python train.py --d_mlp=512 --activation="swiglu" --optimizer="muon_variant" --lr=0.00477 --grad_clip=1.0 --schedule="wsd" --decay_fraction=1.0 --final_lr_fraction=0.0 --batch_tokens=32768 --steps=3980
MLP neurons of a small language model. Each row is named by its layer, matrix (gate and up: input weights; down: output weights) and neuron, and shows model dimensions 0-191. Each number is 500 + 25 x the weight over its row's rms, rounded and kept within 0 to 999. Numbers have three digits each. A neuron's up and down rows have the sign that makes its largest values positive.
Before each neuron's rows, "fires in" lists the words (lower case) most often at its 100 highest values on Wikipedia text that the model never trained on.

fires in: "on", "one", "only"
L6.gate457:482451480488481478472489517502521507532513500444474543494499500537502476514477484485474506504484491529462481483518510505492492527497497497477508513502531498499511517496509502511547485528551498497526497502483536523538496525513524467518470536503471460524522437491511488517448487485415475436529458506504499434470528515467509467553539488480532457495528531538486487537512481435495509481496487506537516488477473515499495497519513485514475511442526531496496500437505497485490493505509488510508522503466545469510477504519486510532459516520497509481485496466473480504495521489501517531
L6.up457:486531490498502527515502535518531500536456463490483486471485490525502499507530488465468519497471439480468510544491501491481471450507481502523505503480467485502469508499510512469498493493489499474502499504491520524534517497483539506509474523506534498500484445525522543490479482484505506467519533542546494515549516494530480532537502481504494532514485508460484530469516471469565494512506502495493538446522492520530472489466453521523463534569481525527531469470500520505465505504503475505479483524529533518479507524455542512513459548469506523482519485499548481514519469463507472514
L6.down457:489492513521499444500500503465507486489504451500519555522477497514505478518477540478457498521522533469494501482500491534535465530497505521521515463494516534477495496480491472523511512518479486490527466529498442536517503488478506501516492488524515477500534487497510501499482465453495490512471500460509511485482502540465538486450502459479466469477539505509491465500467457511481542495491506490489476493491498487525497523507474474494500549493527502460506541473531442510499508475498506504510486504501515476478454440500435541532522488532498539536497525432453485506447535519521527492

fires in: "to", "homey", "background", "outstanding", "billboard", "production"
L7.gate311:489531556501471475511463486491525476477509497522486527492509525506523502495456537519509512496547499476490471449506542505499517563540479488497486472508488532519514481463497466524515490537470532518472435508534455463488517530465497452513506497486474518500467474527490489491501457474504543494481525503515474477504493497512492521518445521468522523492507488521489445493496538524511427477481455518488450500513515505490465512522500498487537507501541501512477493510481469508539503515550494525503519539459472507499480517525517513538511498514476524462491542501546526522504477509484477504
L7.up311:505573505481466508461535473511493530486478506559522510492518506465493481490468490465485492461503523488516509456508453475477525566507535555496505533497475498513492506506524495520495505523475527524498503516498470474516485524506453521495481443541486474503523513515475496525497566487509491479507507526526511509491542504501519495516453507501481516474476478479503455445470522489532495473531495508571489535496505483536470519488539534521481454475501482486490534481469496508482529467504467491499488462513488543482528499508470471483453484513521537490519501501479492495488498479484526450
L7.down311:494477486516434504486517481524475489498433514521549483483488464483520491457531474506525503484485478505515480499480477542487485493481510520547485511511468466531523481521482491560523495502475515539495501511538496518513468495537476503495445467553512531486526510482495509475469510467499551470492518496527502503492464490542528511502514514502501505504520505467526523511478501480526527473495531518469543514486515536506495493479527490520518485481520519539488488496485487560532489493516501439471473528526500481461489469514479475524491473566542516535515541465476485525458535533507487519

fires in: "its", "modern", "some", "government", "sometimes"
L2.gate244:516565432479507500497498504458478462476504497512474503524496513557483503487419500486474512469471537488512481534497498462501560456475538500491519499484470477490499511489460495508504526554480460487482465515526506479522484498540536485503492493518483509466457486485479522493523519502539531481502476499480539496507522526500504483497511513507504532515497483495478492515526495507487515477518529494509509503464532506503481429510515461519466527498490549482562473438558480506471505516527526457487511522491465504508490524496540487483475500517492512505498499490536513497476450503498473469
L2.up244:508471523498469490541498494544475487478511475510488484480505450551488468480465489506456512480512527495540525507531546525511490491482473536485504478502506535497493498461502447505506575517489489491488513472518498504533537528546497486478478482520498541544507525546500535535491525458490498515475540528510496506544493494490488525510491501516501467460504515520514525512460475460477468422491472516501512477527515507513522491509442543517493510483500505536512491522513506513484514475542503506493509537472510482526507500498527515445472494524478444490492498500452502497458471447509506518
L2.down244:464452517504513475522521501491501505510490465551521511512530500526445527540519516482484492449527437476513494476462491458478509485504491480466514466496520474532471511525533487464515497484485496480515528510533524546539510502522529511532511468506475504503514497531505490500523500574530498518506497546527478486506554475497523523490505535488573500451506494495460543485493522471488528493494510463484518494501521459484477474493507470482484516503470474495497498493528500525515498492460506510482514497473443535490449488503539530545454476510482494507515546469495533503527471499507518506

fires in: "the"
L2.gate222:523496526483506527514535454496488524508463514485454492507515480548517534505506484500515524483513484473492510546523490512499532481476542502512472468531464503504505502439466517511521490459518494523506487475487502468457522449538472540502470504462539498443512502483466465529521529513539535464513506501500518437534509533525514499543502491487525506535489502487528478457494528483488518461525475507484543512480514548454503506509542553514525496491491522542544501480493509456463506511488538512540498499484536513535516510500505506503481509505503471534511480470528484493469487496499498449
L2.up222:525529529441498497490526514478475478512501529475480504518548466506506468527508471506469529516507501479506469551492468526525511507481547532482505495552485513495428482482475498520495495455525490493472483492496495485478447489526516481516502455516509480497489513478470468506475500527526507463462482515506517509489475508516511467506493470534504535508514465519445484485494448475497510503561446509488515490460508520504517456536555502499485524505520490523538516477559481464452501486464518526565494487500497522501504503499469466511476495519514493522498444481519499475475497484510536494
L2.down222:495471510486507572520482527510497530520457458492493541465503492537464514488509491479493498489497519505479479503483480513457509451482505517519531500518486488529484493510516542513559479530464452485484512510526506497508474454513465532533496498498506489517540498483465505501514468519504529514506476492523520508523527458544504523482543511466540478515465531505532489449479494478465485521529520528513459538491521464478461491523495488470539537503511520528510543502546501453486536472464488514448490523472527522471520555509546485475486490524515463492498501475499489501469506508490481474

fires in: "of", "pacific"
L7.gate269:509526533492471508456495482489517493505528517509480499502482472503522452528481510484513521528496441465525475489474504512507551531579494503507447525550479469505519503501507498510499498493509543474502481505550524511492491512515503480533518473505527502521456466490513470499460504503498486515494498441477545517524522457518466544474456560496529464531502494511477462498507533531530525467499506501512513489529510497511447491480473488516451512496500485528497470530472520479505515484495509509486492427532481496553504481512507513525515538468520520519547532525477516484467498521489494506
L7.up269:500461467487502505476507487510521541484526522466455483480477528569493465555508501428508521497474521503520501463511505522513496554454517517504456483469505468497498514512538534505486506539542518490504490524531549493545498491468468488507514460453450525515512477490513476492450503565508464512514497444470494499526511501492510539472455518505495502562511486510482537487495492484475498460489512488483517502508482483511487524508508501516524478503486516548491482493483502535498479476480519492455526464468522513537511489500530506455503518506483529495519517539519533515470511512505518513
L7.down269:490492458518526504463471479486516553495480494513435492543501499501519514486431484466475476503461488483514507513456518518490475513489511503514526513493506499520513493493479477520499466506505541494541499481512492498441510475498476522532523497480487509465489496478519466507493527527524524497514490482501552524498528473500469515535535466461493502523521467554515477536513488539491490513486519497496476492505489454550495491491507480467533516553465519513484483519450472499490539507464463529463496473505489503490456466484509541527487532482482495452528485505489505464531475490429548482

fires in: "and", "country"
L7.gate118:502497523470463566534497497457518500495457489519490481504495465489534515514473524497494506455446458505501487493487467518500536495480541507492497525461518534475537500511464513476547548483495521489468505479514527497494483469515457499454491480481506508518532493496489528520514544457458530487491500545495531542474488470503521523457495512489469516490508520532510454519508496518466491489441538478507510514534491538556487488511496509542501501479494592506471484509494530503520471488523445499524518521510522513489503470461483481485496502451514495498508481483521522491474494489488467478
L7.up118:467520492508522517504456512484488517480487441488530486452497540516477480476544493477473471481476494501464530470520511517553496544533455532499476498494457514532517501480462491477495543517491543520466510510493452521513494506522486471485520511487495534507502505515472499472524478522504516469465473488526501539516455494466497453516489491494505530499521486579512487485470531514509480487494500505545508533483501511507462492470500437500540460532497490497503477456495463472520532503509481479545506499457482530466521545489476469520463535507525480531476532500511501511528504515481508476
L7.down118:492538500469508519562558511477554487543524531538501482508523493491507486513423508488518503447505531529524497476477506522489458543541460499514474540519495553496473525512508512527460574527500514519483462523520516487487509503521489526476476470491503477513510494480484478458499490493490516501513522479525445485556480503504467489504524496491494507502539512477480497485485495477520502480532523477526499504516460503495477489527493485478511501465511441502527450453526529563484496500488525494464514481555507495494496505486521473467521487496519502490535499491510527499515475486481536508

fires in: "on", "one", "only"
L7.gate139:519507524533499500507521528504498482522474494511488486497507487521536475517519528487496523432472495514504553469552503515464493523524491504468501469496519535496457490498492477501540568513507508498517512504526533535523502496463520480477522495514478512479520525532458475503497506477474475492487547482487512440504471551542470538504471490528488504479523476495521488497502497484487565462531526517502538465555468549468481478519494500480481500497513499486517472432520481507497498478465515454543543496482494479471470497510475496485471514503505523534510502462488473523490508445544515487
L7.up139:516522511530545433511523559531503507508486472510515561479472528536473478477536508485486518516493534503504505481502488508497493482504467493451518495532533521476487483500482475498502489470497498488519462480511570511522468513490549500498535492507492505544492503532523498510503486452476494544470531466494490462494461542538484527522530495501474495501482516464496515507506467477440503517499528496497530520524433560513466504511507442482499504488498464491532474497533508523479547490495523468512493459497521494492533520496454529506482497495482483504519473467499480504509495456498450498
L7.down139:454520472473491460517477496500502467522474496501522576485500503498519477555452532512487533535492509512503526521472531494522488511531494476488533502475492496493488519507517452490485497529490490488471504494498447481508530468512495521436476527517486506486464498484533485473562483478486480527519532512513512502553540514533529458499547526499490452472474521554464502484493509504513498533490485498527492503537498486534519478489463498493481497493531519497518535460510514523499470497482498509540520499484495504529474483503500488568492565517496504466518470451503489556499471525484494473

fires in: "and", "they"
L6.gate361:489483510476490473482469478493515488506473529493527478500482492501490465493536484436465526485474495522516449496492469519494550547515500470498502541488482467537506491544487521478509491496533513484495526502556486510458467464503494477495473495469501508525542506541484513466493505529493544504494493501564490477460498531547521457480490503519492466468534491513504505479497522513514487477463487478481480521507508528499478457505527536495517522519490519456458479503485535481503501513512504489491497483447554504470508474518526470537514459492460545533463500444453492508475484529523541484
L6.up361:512481526533484499504506481514515462510496512522507546571487470494479488499528488515510477434482496527505574499489478525502471494502517540515475513476524518500514477480499526470517486532523478516457494499499478499486455527482472520528514467488461515507496526472493540536495516515535529529505482533458521484453491506495420479490503460518496498516493484465463504446490525522519504485489511523535491494491460546464497469525511503531489434527484497480500542530519485511482502509519520493498527496477459466512563530486512504486488521501491494461494528491504502491492459470502476550
L6.down361:484530509540472468481496513521478537518497474452503435462496517523491506472522490539505482541493477494482468527502533439457544529511550538515521489512505515493488475531483454477498483524514520475477498493488443508508533506494472469486480490486475474483498482505476499496524503509484477444493523545466494532513481453496523481509492453454503490484483504511475476476522479525485497466521481502461468481518488521485467499486519515488519510541509525549505492518517502476459528500512506504455528477497492498522485525510552514496478486473547506455527551511475480491522447491549518487

fires in: "its", "and", "though", "s", "of", "his"
L7.gate487:505463485513501505499461516462494500478519510482529496445503524468517507504472561486512483520494500533520508516492516501488501512497480509527549484496539456494574504450480481490537509496546469501483488511524522502479494473493456474519473534515489564535530495484491506532482489506506469474508494474504517487531518506516526520544511524517489496537496524491489533442508535501484535501446490489503438547545557493492456522475494483477496499526517527493478465494512483512480521497497489476508488521476477512489494513483566484482522508455491544468530521513532473466497531469485466486
L7.up487:456513498514457538473510536529520482505439461527524521520509520491533481501470517503516503507505516470490508519500480527532473521478507556500517502502454513525479497475486516517488510481499522479510511485503532479460417527544511517526510531500497558513477507501503477499477504511494554473450492497487485498527523508488463518482494525477457499484520509527544558476486555493462478510510506522481503523512504479514465495502473468468437490510491484553533472452507493503475497476445418495502518501479483484509523506511527528515513475492506510489515478460506499534500514492501521477
L7.down487:486505475519487518475481521491494472486538519489497476502501523516473511495455516554520470505515483511471522524513472477463559543496469494498526440516449521498439550475500499545465499522544471512512507481512476467475495440523493529476504479516508468482515470498517486516488499524540493474498518480509503509494483540510451502495498499504500489506501536470476544472485457494487536490508506465525458559526503519482480489465507535495505536508511504509530485510451461557523508502532456510495514495506523466490506460457475500479517528460490503532464491463517527510520475495488473475

fires in: "the", "they"
L2.gate291:485467505478543470486484499524472461497510472527553529487501503488492472514513552499501508479503540479524509516534473478522511468469462547509507482471508527533473502512477476537504513480483501478526481459539502474497496499521517513491537503530474480504478489531501465485462557480521508509516486482496514488488509548494465505512516524485491525489500531548481493505483515544520523511495493493512496533485503519513508472528438527505517528540485484510470542493490520480533425518512466529489522516479537522494433477497559543529473549505480516511491503537512511501466518500534533453
L2.up291:482502467447508454484480458515483494517512511542548500511493494522465507507509512488477479479491491477543509533488495503539485483460473555496456516479520513525523521474469494552514489485485471504490462485501501485494507528514513509483489516526473488509463473532492500515471520500505532527485492497485524482480507525520486484474491539454523590492492529517470495495475505524516512561476503541504523530480479543516467494508465511480511546515475531509463529480489513479474427490505516541476485466513539516491449489502535528525500533495483499540491480523513527490480516492507526444
L2.down291:487490502473509505504509494489458478533467492508519524457527483570497463489548559529526478516482488496531521523522494480497529494501510538492525527480514510492513494500511540529508522518472468497532516571535513498467487476536461541505508544488507524477535487509462464494493507502530539479490474470505506500518462526526511487506523498494484596489472540549514441481492480492499465494507467524459517520495523506498505505540488507504527528501489448530485513489501524481467498475489500492463526484534505517467489486542487459503518465517522487537499481495499475505495501498490552512

fires in: "the", "this", "they"
L2.gate213:501498499488469464506506477502533492525527528469519477507501534538504468504555486497471509509471460499482553480555516483497532487489488519496477507474539493482485519479473491511495468483493494523535495484520461510548471506521537568512501526488502489502487547504520490469511482526484453481473527486553480456486493544503520498512490492521511546465477543476458473486516479505496497462480533560517552469497489510477512503518462496493515555502460537503511509502479510474495514502524493568536473509532520494532488506517506471518471505496539513510479528553511499458523506467487502511
L2.up213:500519499493518499506541513501523496530538519511502506461472450521468522544557480513494506478500535485531509495477491534457522529500447510500482508501503487495477475472511466514533461501477470472457502476488510511499511511471438500523501458511487539538469511556499535516479480540498499498485487562490488553474507483456491445489478469519506509528509533570490495488486477487479503517498481467525493479500509511506513521509482503469499499516458515502484485541486478509484503484442506544508521513465500487528515504443505465516471481509477493510456507490498487523513493535576521497
L2.down213:499475482531525505510477457505472481520485532538508478497515462526515522495546477494497514480503493464446508462493498481403500480523474515492487499497472524458502492481481513486525494505513499475463485523503495496506488514522504497450554503526493526499501529527510482535499535514495471471491474542490477488465489511555469472469524503460456484490521491463507444472515498513538513465489460454467507484550514524496452464501464474494497494485486496529502446517492520457492474499503536525486464523486518482512512501498533515493506477526509493506467495536473497509514500485578517481

fires in: "to", "into", "from"
L9.gate149:513492505491470465493514483493456453528506502496549548500501507499507467492485506474515498484513501500519469514501498450498491509494539546522505533533551509574505498448448462495494495520466470523493515493476488446475540486525534473531466479476507529523485500472502494492461478544495515468518519513524483538480504472471469516514543484489469499468471484498507485526534483477530495491482520462497523505484462500486471515521516497463488443465479502508485455503547490458466490501517522521522471519492517502490517479472522531498502527559484480481490487483468459457492516510451499511
L9.up149:510558524483467529514463484495513508476491492457557519441495562446498491496491528440486505492513471484511539500513490462501515502534508482496467487515493485511500494501490505522464496518475499482517487470507460529488526489450482510503503504489491520505511476456474505484493534490533505536489514483557481551478481487512511457474496507483480491514495539489521500477450538458472503474510527518504484491546505501463520475543518512523509466509526465504450481515450466538519532495492522489510503503546524479499500506489530466485461485514482488499549487457537467522502493536546512520
L9.down149:508456503451501474542493530447525504528486442501503519469518513485462523553489512518475511491501550491507505504522533493469510513475465472509525476478479480469449551503482494505503482449485521484461491491506517513493481471505468499477519509485524531511505489460501490514509513467494508412453493496480466521471498473447524454515530489508509485502478489457503504536530491505538519527505494496530489480466468513534508520518533507502490479502525472477462530499515515486528502503486537471511444532503531527528483478520482516523527462502521475533519535456499527502514526524511472476

fires in: "it", "they", "management", "its"
L6.gate298:546496509464467554528484504499530476487521507484493484531438487502489529480552555497512475544507465556480553494501524520482506468479511522473501476500491489460456499520501547495489457486518535505482483477491490523502475503474471507512515513529488546532430537507519544509507511500498490511499498507529484526462503556439485492500525468486513544498471490515515505459552482481485482500524490502512505490526546484507551505515476550466531526520517493494489480536503507512490514499492524509514491508499465495522462523451504484501526485498478553521509472508520488520496459523488498496
L6.up298:549521536450491462483463482527490525531479516500505527479525481540521466510520505495470482492530557496534541505536511499495544492534485510503494490526517450557515487478481500499480499478511488515478503486494535507498494485525473528482462498470549503494507513517500492518543471479503512530505468490471496491521452471505446490501475505552528472498480464502494495483510555496485493513467514493523469462534485497469488507476486501506477529490566549494514494482466503477493477466533506547493512488541487488528505483485529498524463504501515537491497492518513550506437469482534495442
L6.down298:533509475529520505503486482505504514534441549531479482492479510439519522492491513487545507481511525522492520556509517498488523510475527516498464437540449510496523556434505532505523483525453487516476494469485538481473485509469540507518504512509479502509553532478485523473511491462490540478519506533485483513539493533490510452497513488500494486455519483527527499467516485518488516513501520526491504510505484479526450543496495467494506495527537524500454532510551542508498470481477506479454522453518532451508498536516538469490484523521484489515499481505503506500513503499485503477

fires in: "on", "one", "only", "typhoon"
L4.gate242:503483496493502478509506537520484477525513520453492471452466507528495505460495529488466506504487495461507514508512531476488480464498532473484533454513531545489509483462507524499493523530480510528479481483548506469518473477427524500488540545476510504510526504475530463549484522525526484495489498491516497526501492518512490484473505525488509522518528481569510530501517526519497520512501470520462483441500528543512484491477523467498465512467504533512568488504500470486500520485494482521522512506493552477552480582494475543502465481500541520500504499466514496514524497472507525486
L4.up242:487488480490490475458525471502488500525517456489566496453531485483489508473483540497481490486477493477475520474474495490479473478469508513548517499465547486474495476493483509490509502508552478528476506545495477500456504512491556507492486516466483486520516491565580471467499494487453482485480480470514475499469484493484503528497457508513501556473469494529477517508486489486508526521549522444493489480528509514509493486478544482509484512481548481523533484499521507485445512504520469515488537517534548535498487533531510531541492517524505502504499509477500490501481502541481549488
L4.down242:462484522505496502553462470508475536497521521506543496484532581509521423484486520483537493506514508478464508505526510512522467512483485515478488487504484492468470490507511446508502489520506480492533468529479483502535525507493488470460543540486490510482484455504497494505523479418506469500488524453504509496513505473512477539512501489505479485477508486486504455496517508534497514477520516450490542474533500520486509450529476467481513534516531491508516467492471511482471497523491438488494523497516527511483488462513514507503466527504462483526509512479509492564523470491482554472

fires in: "their", "these", "and", "national", "political", "his"
L6.gate291:515483498480467487571493489497533463524502493451494513454508488511494508526494551471495530506489487501506519538495468519539510491533521545520455493534485511503528524488520505470499489480489505532503525512508491537495495502536503522533508520449475460498525466493541478511488528467518512528478516488475509525493519501494515451473507504488534517523562490506460561494462473505471524552478486481452465495468506491514530486469488510515507507521482525561501486495494551475491503525505456469510536501507513439533512488525497506477519473500491496478471530479470536456503482476530510461
L6.up291:489501475487479465536470485511549450514518486483460507493469503518519498511526534501496500445501486475538513504519490468517506520520502519479480472499538506503508495469504504476498490528479476542486476494459511526501448510497475499522457502470496459493469497505496481503529521455519470441448479483477495486488515483481483497490484508503509505514564497539527524462517541482518478532498506496516472469485546489501524456512479528494490479556493496546525478469512524456498525539506500485508475535439527500525491470496526450511546460490472451507525545475486536487499493515484475468
L6.down291:567527462527504506478501508485517442557460495493494504500533488522504501475487521516522534486486516515484546518537468500458505496518465503481464493511505470509508476492487533507484503521486503484493489521558551494491512502507487515497488529569506538501487534514476515483516498491482518490494529486469480516535535510488485504434506487463449493485545528503482506482461495462464455453515512524490525555516537501506527539499482455451465503520534477482494473481518495531524502530536525528461503509492492511530511479472536518528533473535488536495514463506482515526514513505503510487

fires in: "the", "these"
L7.gate495:500522508551499483488535536464515519536474500492508508484513516538492510473502485494542449507539489479479510499542508537484502493503517530499474474501466502493492498465500476516527519492461521521498481506512557522470536453528515482505518505455501532524506448542438488486513533483510482501448532475552498505494527521539484485537530532508434553481499484504500510443494535486531515474501510504502469525462492519475490496520505498476483507493505512502486519500489514504510459505455510496493519568522497512469443530523536465500489495457473536509512502504542503475486525523498506469
L7.up495:531499456491491506474485548531494521509496470539510534473498539543449504519486536470465529489566491491540506519508483567482492428486522544503470500496462476466506532491541489529481541503536474537461500452543500536460465493530517464524511468475483507528486518489480508495507480491510514508422473508491511534472537507516491504500531484482473531524547506497530480480482505504477510501513512512508513509498543500478509508483492492487484514519511460545524518495524519504496470479511472497489501503496491498533504529461499477496505511482482489512514515507534465532554466501471512495
L7.down495:508487533498523512457493491504481501529534521484482523504500494492500428472534524481494505450501528502507490527521489551503555455515507523471478541487509484459497469492475542520489489497509484508504508536520485490541501519519477521503539500535480504501495529557489446470515493482509521509495518483509510501496501448502468535469470493521474511512471488478470501499444509522487481485488500509436505517510504503494482550500450483505489488468507514512487493493506521531528508491497476531518525522496487506534459488548469557483450505529486448467459451494529485500551493483562485491

fires in: "the", "social", "special"
L9.gate417:525539492512510468505485529467517508531529471512505480527537489492483482488558494500491564510507495505477509467536527499484486507487491475515530471509522486508496541510548463497519490470507475475526472458492505517493495462557483515461488520494499473465492425468451510505509505485505508487492546513529534464496490500508492530476523461501507511538495527523477456497555525531526482476520521523486515549467501496447477452481519469511514472497509492524518470486547495523497478524489493439485512459523488487491477513511476499489500478487539568519502501476505509513482525512535541486
L9.up417:512477502510461515503512498484509513509486489462483454502497482512481475494507494461510530528502493529489529494532453505511468489455497516569502493510501524525459541518477536522511513470481510527490491494510504459503485495494477471472522460487558480519517452490489493510463478529472507445544490489542486512500530475484554493516516478492504543472550488508516492500484515514541524474530504512502491511538518475491455486474485487552483526529484456534472470512499454466478466462511518483515544516539474507492558485526502552488493480528497500550481488515486544474483487530511486489
L9.down417:520496520526534513506558505499541509521498516449508480480531504506509481512503516479496491520512514495541486530488536466480517482469497485503488526529472466493438501498530525480542479499549546483554526490519478500528476472462465496511548484506560494480500491524529523494537500530520467489533483505499540481516495486509525506480498524503486497500458500484528500514525446455499485508533518527450551490518484518484499521526506485540544506504502499460497496452478531488489489523481520509528481512506558530508485492514525530495550506472460526527559538498508491441515484492496506499

fires in: "to", "that", "signed", "than"
L2.gate420:524477508431472500491486461519503516494459484468539539509495489514507495431510505464478557524522508506524493488518449525544490473490521505541471428531476539495502485483472508434511513535483495472486455504504498488519487484472502527449527438484511490513499504481472493524473482534499510504507515447499530488476505475554501499479494485489471534498473505481514492505506525526493507487494491498460461503512506479496467538496530508498499498516490473493444508514515529491509489459529464504469501552505507518496522529494498487501491465511494470509474499521457548489542490531452497505
L2.up420:541503540483455544513468473525561498479466512449495491485508482541493512458505504468500527507456465496502488536502518494492436519476502461507471493479488500493523502534508526461517517497480463476530459469507500488489516465513516476487474454478504496490479489558526480529497469508525496508508541486498507529512489468526531470526541457532475507450483515510516452474483472512558520481466488480519531507494517457538443479500490514473481499482515490500518523512469538458495503464492499508531491507500510515559515496509493539520506497515506500502471498450487493522517517546486517512
L2.down420:509510514497498487490493530529508498471491480554472528526514508485491497489526529543486472492495503484531460493488485565561489471499466483524478489496483509469478524540492484505497466477493483473484450551503512476493494458500446535515466481483523493517530514515481525509522481505497534487500498488503486490461516481502517484499499480508450555480468497512516451497523507461542529493506522477525498511498536492456500523475504460500475508491547476481514524469474472507527548458495524515501455522516505489462506545529578512497500512532528472468520504493506489535505529531487458446

fires in: "these", "when", "some", "then", "their", "sometimes"
L4.gate18:521509538533462472464501507504461475506527493474521466520486497537508550530472503450521460451479511476483503500542496520485521515509473518496538513482515469484513461511519497484523518492505470516519514474503511524524510515522473530499519480492446529467528512462491477491551504516476479489554497530483493451473529480521475487556523506505543512469482486526506546485526578470513462490476492488487480517478537519498527481512503493496489460506516507488532526555494485520514526550533510507496502501464518506502488484493499501533465529526522524499489517469512531456486492459444495519
L4.up18:526515473503479491507475504456488524501503464526466542474506532505484511506504561516476507519512517495531532492503541531522523487502488516480489505536525536487499495493536507511505467477494538488502541523530519533499482485488485498440508504473500515481468511550551487488525504542539500516455542487448471523507545533556514513504514502479496456466527482508516488495514492520512513469497562495545455460502533475474474522497484502500507529508534528524515472503522474488484484515459555481518500454506486525460507482524463509472453501527485537480493482467505490529512509492551514490
L4.down18:493508509503506527469497500503460524496477490498533513499485531487520541566509489461518481506492489480480516454506471462524485509480525539486474447553532521516458506504521544474526506512510475470475547479474501518516482531506472521503516490463464508501468531478512462530514509523520534507471504506470501520496458522501490528479494533509531522489523505495486517552486511524495480525458473508491523458457559479474462468521461539503435507486462481517487495486517474479481479528499483463475494520489471516506516442498473497493491486502497535534544523472464524492529466499496482533

fires in: "the", "it", "they"
L7.gate460:478489490511497531518492466492474480516546483453482500512516494497492500470523506497518497496482553485548513468499508517478496473574511546490496465473549477509508470496518501529472491506490480496496479491526464509478497475492540489511499478485438488500531501530514504504492518469504476563491498499499523508463501531489489551475575499548486570536541465461517464506526494513474480484515497517492511480524538484517481497500480487489526506502488464514508463460469534517465535514522504529453524485553504493507491519518532498514520534498497540470511470493473534479492486493557514486
L7.up460:492437445506471489483497496467497447489476495477470510462466495456458497547520508517532521501474508480529502471490473519489495495496481531437492519520528487486481545491496485527502459489504478512528511460490495493489519495536537506576502494494477523503498477498479473476519562460488545483481503468491520528503496475538464499502528479496525499530514499574489510473465476506477498470507493502490486523510496466489472504476510501478503489501479491529445526481534506538499471513506509499476495484505512480472465520511485531483528589531485529442492475506502506491520490491506512509
L7.down460:527516515449478487518516489492514521534470489513524475482500500504463469503535529512507494508516528460541541474513497514489500493540488497507498533530507523458459496496495580521476507521518504485478467510507474506515516478504540488519478514504506540493461500517484494497482518497540514481473495517466495569501510537476487474485500506507492520490497510480479501516498528527550559484506474487485497499476508481478501461524478552495481509538491523531484484458493508509502485495447470523502491483506557527541442502513494474530483545448482452478504450571501476515534466494529519490

fires in: "in", "february", "2018", "2010", "threatened", "2012"
L2.gate329:508538468490478470535492517530484481483488531482499504498470553494490494533492509490521535532470468537477485576452504538466516534476512502477499529494511544477493477487482454468497523549529501515462474501495501538505474497519531567495510463488499520512482494528482517495474512476507481508530506492472509482484481548500523489487450529517533507534479526512496511500538491480483491498510501544509489507530505528538465522494489524521502527549469566516510465473530530468494483434509501523489497507523524518532484516475531529524532488480547474519499507538487508518499535531488495487
L2.up329:499527482504507495504485514516559469509463522507513520497468534470487536521538475489520520503515511515521467505452479498477493526513506537491477526531511497534486496523479486505468528509510483539475496511502544510511472543566509515497512488452527478485503509501467467502484502487479499451506523480513494535505508526478528513541438509478490499521503540495503474519517502481501507463486515549500498512540473506496498510516486551530542571506497540546525452488448545445523535489514495492530527471490541529545484517483530483509513523470548501518495512529500502488486482536466511504
L2.down329:469469489559512463476497556506502547520493498500465475457480500485490525492516491500520498502485464536503503483525522492506519530453516504477519493518487454459521522491460542474534454483513524508501477494449451520504543497513510509526480534462522540455479521514496499520451495527490486523479478526475542477525459504480536527486527471480509489513524488522510545466506514543463523512492410502520487482516468503516537498497511456514500460511520476502475481509532491543502530492491492535510503477477497487513473513485471492468485487496488469475517464481521501537513513531518511525

fires in: "these", "their", "other", "soviet", "others", "two"
L7.gate363:523489502549513482521498480525512499481486481495491544520480472488489504479491500481482564461456480525472519481470516482464512507468485480510511542494527497543491510529466517501476509516514479503493511479497511574481462509533491489476451482492452525464488457506512468492491508488502538492500502549537512544493464466510484475489503545426468519507494476478493498470494502493517505501492499491439500534499549475430528476476512490453510490519507522468516520551495495525508532507507505517499510509486514538509453508483466513489479493440472538541509486467488486510475499505501519531
L7.up363:515498470509463538532488465511520463464507530488465520540511525474503500524488530541490484492487512516480491521524488481508525496516529528480526508525461507507519450470544508466501476518492495513445512480517510534532547493551532498428495508497459507462521529494471499505465510518513514539496494483472485557522502545534485514513508502530472489466476455507462482521442514471516503507518510515518528535442516502497489481502520486526493533533543445498506486490503478514471506480475520500493515521501522475480482481503496505536488495477452491474473535506489515520540471512546505454
L7.down363:505488542560539491477492483513502542517507473501524487516462498511483453467482490504448472508480506522514486470514539517483513517509458514531461454531483495522528491503476475503469551521480510528519496493532531508460500506510522445508495457504480511523492516434501527494483500486481508459503499515469492528490462527470479519464523517505485497486465506524453520525520534519489506525501520506432515480490546453495485500496457499484501484528468492488452473513535504506460537512469479491524501516528517504490548519463532500510450445479526506503520516497460495532528495479515481511